config = dict(
    num_hidden_layers=8,
    hidden_size=768,
    num_attention_heads=6,
    num_key_value_heads=6,
    head_dim=128,
    intermediate_size=2048,
    vocab_size=16384,
    hidden_act='swiglu',
    norm='rmsnorm',
    norm_place='pre',
    norm_eps=1e-05,
    positions='rope',
    rope_theta=10000.0,
    rope_fraction=1.0,
    qk_norm=False,
    attn_scale=0.0884,
    bias='none',
    tie_word_embeddings=False,
    parallel_block=True,
    init='normal',
    init_std_qkv=0.0132,
    init_std_o=0.0,
    init_std_up=0.0132,
    init_std_down=0.0,
    optimizer='adamw',
    learning_rate=0.000509,
    beta1=0.9,
    beta2=0.95,
    weight_decay=0.36,
    lr_head=0.00707,
    warmup_steps=393,
    schedule='wsd',
    decay_fraction=0.949,
    decay_shape='linear',
    final_lr_fraction=0.0,
    batch_tokens=131072,
    max_seq_len=1024,
    doc_mask=False,
    train_tokens=831700000,
    max_steps=6346,
    dataset='wikipedia_en',
)
MLP neurons of a small language model. Each row is named by its layer, matrix (gate and up: input weights; down: output weights) and neuron, and shows model dimensions 112-303. Each number is 128 + 32 x the weight over its row's rms, rounded and kept within 0 to 255. Numbers have three digits each. A neuron's up and down rows have the sign that makes its largest values positive.
After each neuron's rows, "fires after" lists the tokens most often just before its 100 highest values on Wikipedia text that the model never trained on.

L5.gate1086:107141157163063172100128146167167116126082141132128116160140109122115118139113084140109122120159176164044116161169124216077136136152111126114079194085072120162158128127103142104113190158121143177181081105151127130148136150124160077137163137144148143085110149125125123108144128116118147152141173126175065126115146117173085127080152136169131142103113108168133101102144127097087132098099141086146046101168134161107108093108118154109094131077111158095107156138117126126133099143121145114151101130188118147139068124116135127133128146080078137131103105196171127092154180124148089141
L5.up1086:113128093112068119076066082078143104168182071081144096143118122142099087109073070111188124107122146153110158095140134165142160131177132222085088073072117159173111116100100152110105187080148123184118124095111114160125154100159160199132143092099148167137138116133083074121134119131098165155193075120075134182102054041127091124099121075175079127146140119146089165124095123122133136120079194102163169160105231120124109112135119141073112132168076136084076109151118168165148197103162153167167147149137085120152179118101117075144038152169131162098140117098091106106059145161208092120
L5.down1086:180149107090174076090132212151099162127109075141137162181086119157123117094147214189089200127180108090123129116130087128131116098122137122108191037091134103111092092144173140162115124094156117121149105142116162112066132117102147092111110088178095126208114170165118147114127147121138135101105125161110113097207182145077101103155120064208129142116076195163117121098125121169105133162191097169127123051140088124116106128072120129135145140095125149152124130114139101120097102135081109135138173096141165092087117138147105129090087146111148156145138151097130140099109165117111168129
fires after: ".", " Candidate", " Votes", " |", " ", "′"

L5.gate1734:106131062187133118135100146079103127065138106116108086138182089135139139190082082119127171130158092108095064096179076126118085115133136131082130181168109131066081053154149106124114123123154129190120157123151140110149083106121172145088111154131170197150128121169154124178158170161147099141193136148130099074130063186126124101145176184060184126118150204101179084156088137098144157095137102129107094126186075055184119149014155161151164158138133189147135154172079121153160140099107084116123099123143137183155118140112053064170109111151139141136119160117097156127104101110115139168
L5.up1734:135183106117116133177096121144106128086161143120126122161146142160133160114153151094132125097159101115145132139148108079160123126103146170118120122143140133090028165144179149116095129131192082114139195152127115098103136125139144151137153131146151151102051109109157109210159186066119146105141142129173088150075068172125080169151124178125151126137166125162147088191165127143111076120153180079170118138147095163172172138096104145145175164148119174101159135172086108087164135159110070155122152129106095136142160173202035068123152155099131084125135152115105108099128136138081125099
L5.down1734:111126200083179105134129140109098121132142142140152108132077116123150173105148129107096154101135093153129173148135149112127108144084128123128150115153132154139176230146104061106160062112078122070160061090174165086126126153106122143128193120072127122144173171133107106127131098119170126108191128116147155180136102124141144101090094109109077140162222129104100211137136065104141142092217134167153120102108147152067110137140086161105150078154142133141146191162168148067122147137160125132102146109121136114111107069102168135070124128120119144142108158144140132068121096124120133131
fires after: " F", " f", "d", " end", "F"

L5.gate445:069143085097093154109055189131109125115082126089098126109201105148166126192149155153114161135152133056094146160078153168143141052156103090140102183164128121120068088164142162145128121122110148094158123136183148155175070180112118126149174114127176099135164133120145158159153140175122154173163106137206114124110156084103103111189147131127092083154133149241128133116134135102141169107163086191142078119141161166117054130127135149148101068127115149066113098119106126152116140114143155136129092133090114083152104138122125088079122125082100139093171100158128142156148094084191170118
L5.up445:087071095126112144103125115091156155170126128111214139124097163122158111130114137141176170140124135086120105150101101151153127121151089147130104115096087108103104088139097147123114159156079157107138080124140166108123092135109117117165144168131138119123111100147128054148162135224132181162169099131127146081131125145141130111149100103114121138165032134161133103177110121081149125122136093155151115128182147122138081114138146146103149109137082135190109098131141183047189146090141095105158133101100100139145106151163103076104097112154098128123152127152066037108110160089145169078
L5.down445:128104090117118060134201112127156116121177110136099156122137129115117166083082142121106154111149147097104139151127102084157056139153108139129118142083140124157112144091173168142129134068150139124064045128113112159114093121121098111124146101170118135146144149137137173113126137092143163137123079124103117097156128143047133101153179136139054174161125152152137125154161187109109118158102096102145171197145163154099135115119121083112067137104134132063110141119120134161175066137156119090113098076090144147135122055098063115171096166108066116149084130101073180144180127146095147155
fires after: "-", " A", " E", " -", "–"

L5.gate1819:093108105162162143113150148071089149074155094139076134114161048156148175133111122107144130123118130146126138168130110150128087124090134116108170139137117174109130114178139165113147131184165093088167066106161142122095080086124147124134133045075132169150147136080117128126083113102112120090150111159168170150167098158110049098096161137139207141138125182138107143101117131112094104085114107122156027142074111213113131169121171132122123146075134145100120105117168145130154112108147137151188111112155201109109137200155212148156112113123098122141048154181174085070147124131166096192
L5.up1819:190111079223117089152111107126126147059126122187174167134139115115117202122170172135122170093152109112142111177118157083152149161088091178129111093109130123084084136171134114114154087156106101116121141151157155119105114202098109150134167117123174089107123063098096112091104086131188089098111143144117162184083105141167072100116112115123140116107109181134144143200123141171169145143150120144150132161102128125093134096153143168179092105111118222145160107065150171168104092131085097165131118141078126096139168098068120129123098150143140133121065168085157137073113109164159121179
L5.down1819:134105179133090136118108165136112118141126166118116165138112167178053139143135132154100124117151117189141144141090109148094177164112085125113175157084159082184146123157128157047148152118144120144068137128161138166103147168097127191162132132204101091098107169158120082163176133149103092158175154122106144113109146153154173155155082153100136079141109154055145118161075175130142152128106144090122137088142119134100151166197146157155096125112080119101078095128106151108126101178096130122184173131084077140095113090124086140123136066175156062169167137126107136065117152133205182107
fires after: " S", "S", " 0", " U", " A", " s"

L5.gate1143:141102115196130132080119146169126116169154097139134134087163154115199127143180135108164172140092097146124137105155131121184101094123119135160169096129147119098108178085179168107143061123112119050109144101164104184133110126154139156140135131141102148153104133158133140168175087150084127132172141161096190154153152154136064091124049140237132170143172121152122134163134137139106164102091140150135104167153154121127079137133089107086113124146146056130106128085180072161103140113200099136129125139055148160089126113152129087124055090083142154155104086124157091163050133168084130091
L5.up1143:157104185117132143084148123124152175164129113124123128101117128110144155154124133177164139137091083127107103110169131133140094108107155145143159047128114114142128132136092065204104139120109104079107122157145075098112131108130145114122121124124127136109172162177172069130128094162106118135065146089126133143119147097085111105088131082071185146132124062117135166065142075112108173155177130094109130090105157149135123210141132077061094099173133095160129128132095147138082075131145141120172126074106128186193132154160156109168119129155145159130107141109128166103119115086156118105
L5.down1143:094155098146125094148132172119174149152145152134130158097094185139154142084084134110102105062154137138167126127138081123134126129092122119151128158150105103172141039115133090108190139100137142177122136126108157143119070106165130132115140074180172151105198112110110149115127133133202195148172123117140114133124074140118191143102090130123086115140158157158087071125127149141125137121153142134191132128114148169080102100167107142122128129154154145143176136109162183115151166140113137169079214160115136141116118121150061169164140104177093095165100127131153160155174139173143153153
fires after: "\n", " \"", "\""

L5.gate76:110171159145138117144081140090069154103077099117120111108135077179127206141108093104088138140064152173139124166139101158143137111194155136210158078105113137158162145112124164111106089071148130071087114151138130117102104154185156123072133120130185111113133103182163067095102103199159070100134114148087117119145114147142130083131135095141152156146151111177141115120133055091116144092147188132144074112135139119138218143094124186092126139066192135063097126134149159142112175110118166168100141124129123139108117093155145072104129108146088096087114179103140130126091117122117182128
L5.up76:056115137072164149136090080112139164115133157127201115113171140062109102139110188210181128145116065124165159099150165123164101126150125064110054158088118111130107149126151183089139040170097143006112244095158175132151106114139110188103115105116118119136111153138096122173134139086102117107127115172140123178149178104152082126136162079185072123156148136133129136132148120132135177120170092085093062153182097131129137131140129186118085116158126117121136103152044163098115154169121128124157127122103118126080075143159099107172088172127140157144113155178077111136074120095116076134
L5.down76:132111121182142212136126108193145132209133123160092120138123107164120131190188158118110180152133138144095110151130158134120151093168108129198171134161132177110163110160109078159149128102161131172125118113163172066141060100160154156117172179153123120116142153119117113151092102131125127175126102145200074083103111158108119116117158157103097146130145114138108116149140094067127049136081138130173100130107122123113161155108125127096078163112134139178099150129147107163138130099070105150115149107115105106132146123114168132130121102075138120137122094098160147159112124134100134131
fires after: "\n", "-"

L5.gate1486:116163130098154198172085112133135145122083151093124088114097051089212175095099162101139134139168168130119133218132160148172118247128151120093098130116128147111058194179129157134126032075117134090100145193115113120103152125147124144084099123129147166151109108176124128117086144141197108128138066072136185151142113147066194107128109111076097119186137134184184087159124159136164137166151110111171185113088162076103166094059124105101144128125109090128084127159111142073111175087098159112094102125120160180093149101154091155066095131151100096135138155107151112159109137114144151131
L5.up1486:126106143090062159122043142136109124168116143102132102121111132112196135094097170133128117154093094112118165158130157116159146145068095088109085081171137102113130135095067228095137107077068147069096141127119188167185065148196138117080153148082144163166052157097060146203103133145192129137158131107168076095178156105073139178140187152179092148181130148097120124084107073132131125153140039149170103095175079126090138119146169116163061142096146145077096108135114139115123143138117143132155131117116162152129142171150145055099116118143129115166139184145158090143108155136137082123
L5.down1486:127145149105148162155127136216161109164115116117112124109144139062149115124112077116125110101116138120155114124128099050176120170153189093132097152141217180136175095211098142145170158163105177139111120109150201090094109089113147132179144158166118111190115118094069121157123113135144146115148040138171097049133130063142138151130127199183090166102126113115127105121177146182093161140091106132127080135113122155154137184113145132186124129130105150098116114107099157116072136114146147105108173144127143129177103143148153148101120187169115097150128170119152103113105136125123129091
fires after: "\n", "-", "=="

L5.gate1673:077141094127146105151139146166121135104121137103150143184164121126116096146091108116106143137143081142133150098091112138158076155118112109087142149175214123155089092130167148146183132187094109112087129176186188089136151107147125087155084180169061180166087142154110120141148181203178118099160104129141164147128186152072078126114069107070131197143164183125186104150174151130140182100131111130162123183150129133166099130122164098153109128146088114146113141075115102167148181168146093125130124159122208086132148132136104145151114123052158082117107130085083108131117161127122166143
L5.up1673:099123190102100104168139166178077129085139096100130143130098184093137110115100097114128134150159140149047144145149084105105146104171121159165108106204149092180093145103089154165113135174148139097133091182156195097140141105151148125063121147128178187171080109128133139121096174155100099138151170090125113124156141157116106094112143065163138125118189143135190159191182098124146160106130097124152188139062128184147131167099116144089140142112117088149193093129143117142159103165139106153153123083092111125163107139122170152215063122152086069114130101125156123113096151128142110137
L5.down1673:196122133112116173059130155153098143150113111106168158091153121114165169093140136134130137156120143141118131207123117156098108105135121099132098129080111162082153169093004198065115067121150170167161114126082142183130195180154113186089128148129160055185101177166112163078160163120124066145156132092145093141129081066121139124059118104132098128121137099066121156084093113115110090094101158098141126072135202116072104176132143173141153126153171098129102196168124137112097165141121184102112120065150125137155121136103108096142130146129174100169087086163133139088165126083131103126
fires after: " the", ",", " St", " in", " October", " B"

L5.gate683:122117071150124107074106184132126155117139118158051159114109107181065179122168142160179110092093097140144143187149172177105095153168103117137079137134143157100162111131166116131095083086101065146140138173121161141127108094151127150165123104061162129116159115198165070165143092153169084174075158073166153133130085104111114128132119136107194113157188156129133123148106214097158138125135102110151113130120075156126127072174088122079107045100120141113141092157103134145138138080144173152140077137175145100159161143172155130124114117145110175047153083166093052152123148034110102111
L5.up683:109108142107135132142100170118057126122114144165138171085097096142171145113121120095102138154160153186118122128148161197132156169080150080123149139119117142136122142100147135124106050184095143154125150174086155110091115115078123088140085139172230155103137145098140096096124117136130127152119133124179075137182139131128095159215191169129177081122120183147182085143116115096129143127166105141142134106102094108139159118172133137130128137085142110175147122162121147075161159167102179111142118110107139050124109110092135121123144154112058130137118154134123123128196147119112124129
L5.down683:153091120128139143126111141060134113083128153086185190078132159092140098123088169181156142107072172101144146123037169145110174063118098107136152107140136097089137134124135069151143107164130140130111128202108096138142108147107079069108141158180182118112147158132148121108114153119109130145169120107100146146059071130139042104113102171111106118098172120103095119176133102183165163141137132139133157136111116175116106138121125143137102183149141087094104133108094083148104153120028124130079067116179102157122094153180123143089176127088138119120151137099130187146169143118038163153
fires after: "–"

L5.gate1352:130165166095035157116131200160120141121167101150098219079171140126118130162152093113114170129118105145133148157103141077124179101090135113089124098156130169099114098115149201123176117105139136126123112091138162166162148107102109133085147135040183132115163174141149120146169132138085162075120169094138142151111172174149075101104122172127140096118138109125165151071077138136099159123121188127126108144175157065121125106118180093168139077119198087086111104124094128155109133107134143138105122122088115136150147126124125113124132140111120118110165149122069165186159095080153162160
L5.up1352:193148163096094148119173135161076117146187119124150160103124157121064119140115114125141142138098085193100180153150125108178163117130146119134105091053131174137126134119131206101157136132126096141151047191115112130163199193083114148096173094124160143070082050129101145154171104142091173039170159137124176134139129127122108154087126094162127118120110136099186124156077157070105165161135232179192123175192188064113122088130165157141135079139156115124170087129162149130200126103130097154113148141107099099139151117119107099109112175143164112118194111129093179132139158070109132166
L5.down1352:140056110154182113145138104134160112068136166101139105166083080175114136124138118098137134125097079112131177103108152154150143131120155113109101099111135132224136119127076104162112129141102155121143095180142088137106088186144107090092165121159105162130107076099140147140126151159108064146169099093090212073085136099155132199126138149180151102104121169150109132154102168134132092113101118155164098120132129142113088108132140192102211143119072106142161152093173118123158116113177098145110082117156126101090103089153059226084073143072108121124162059141148056113182141173103139109
fires after: " p", " P", " S", " s", " o", "S"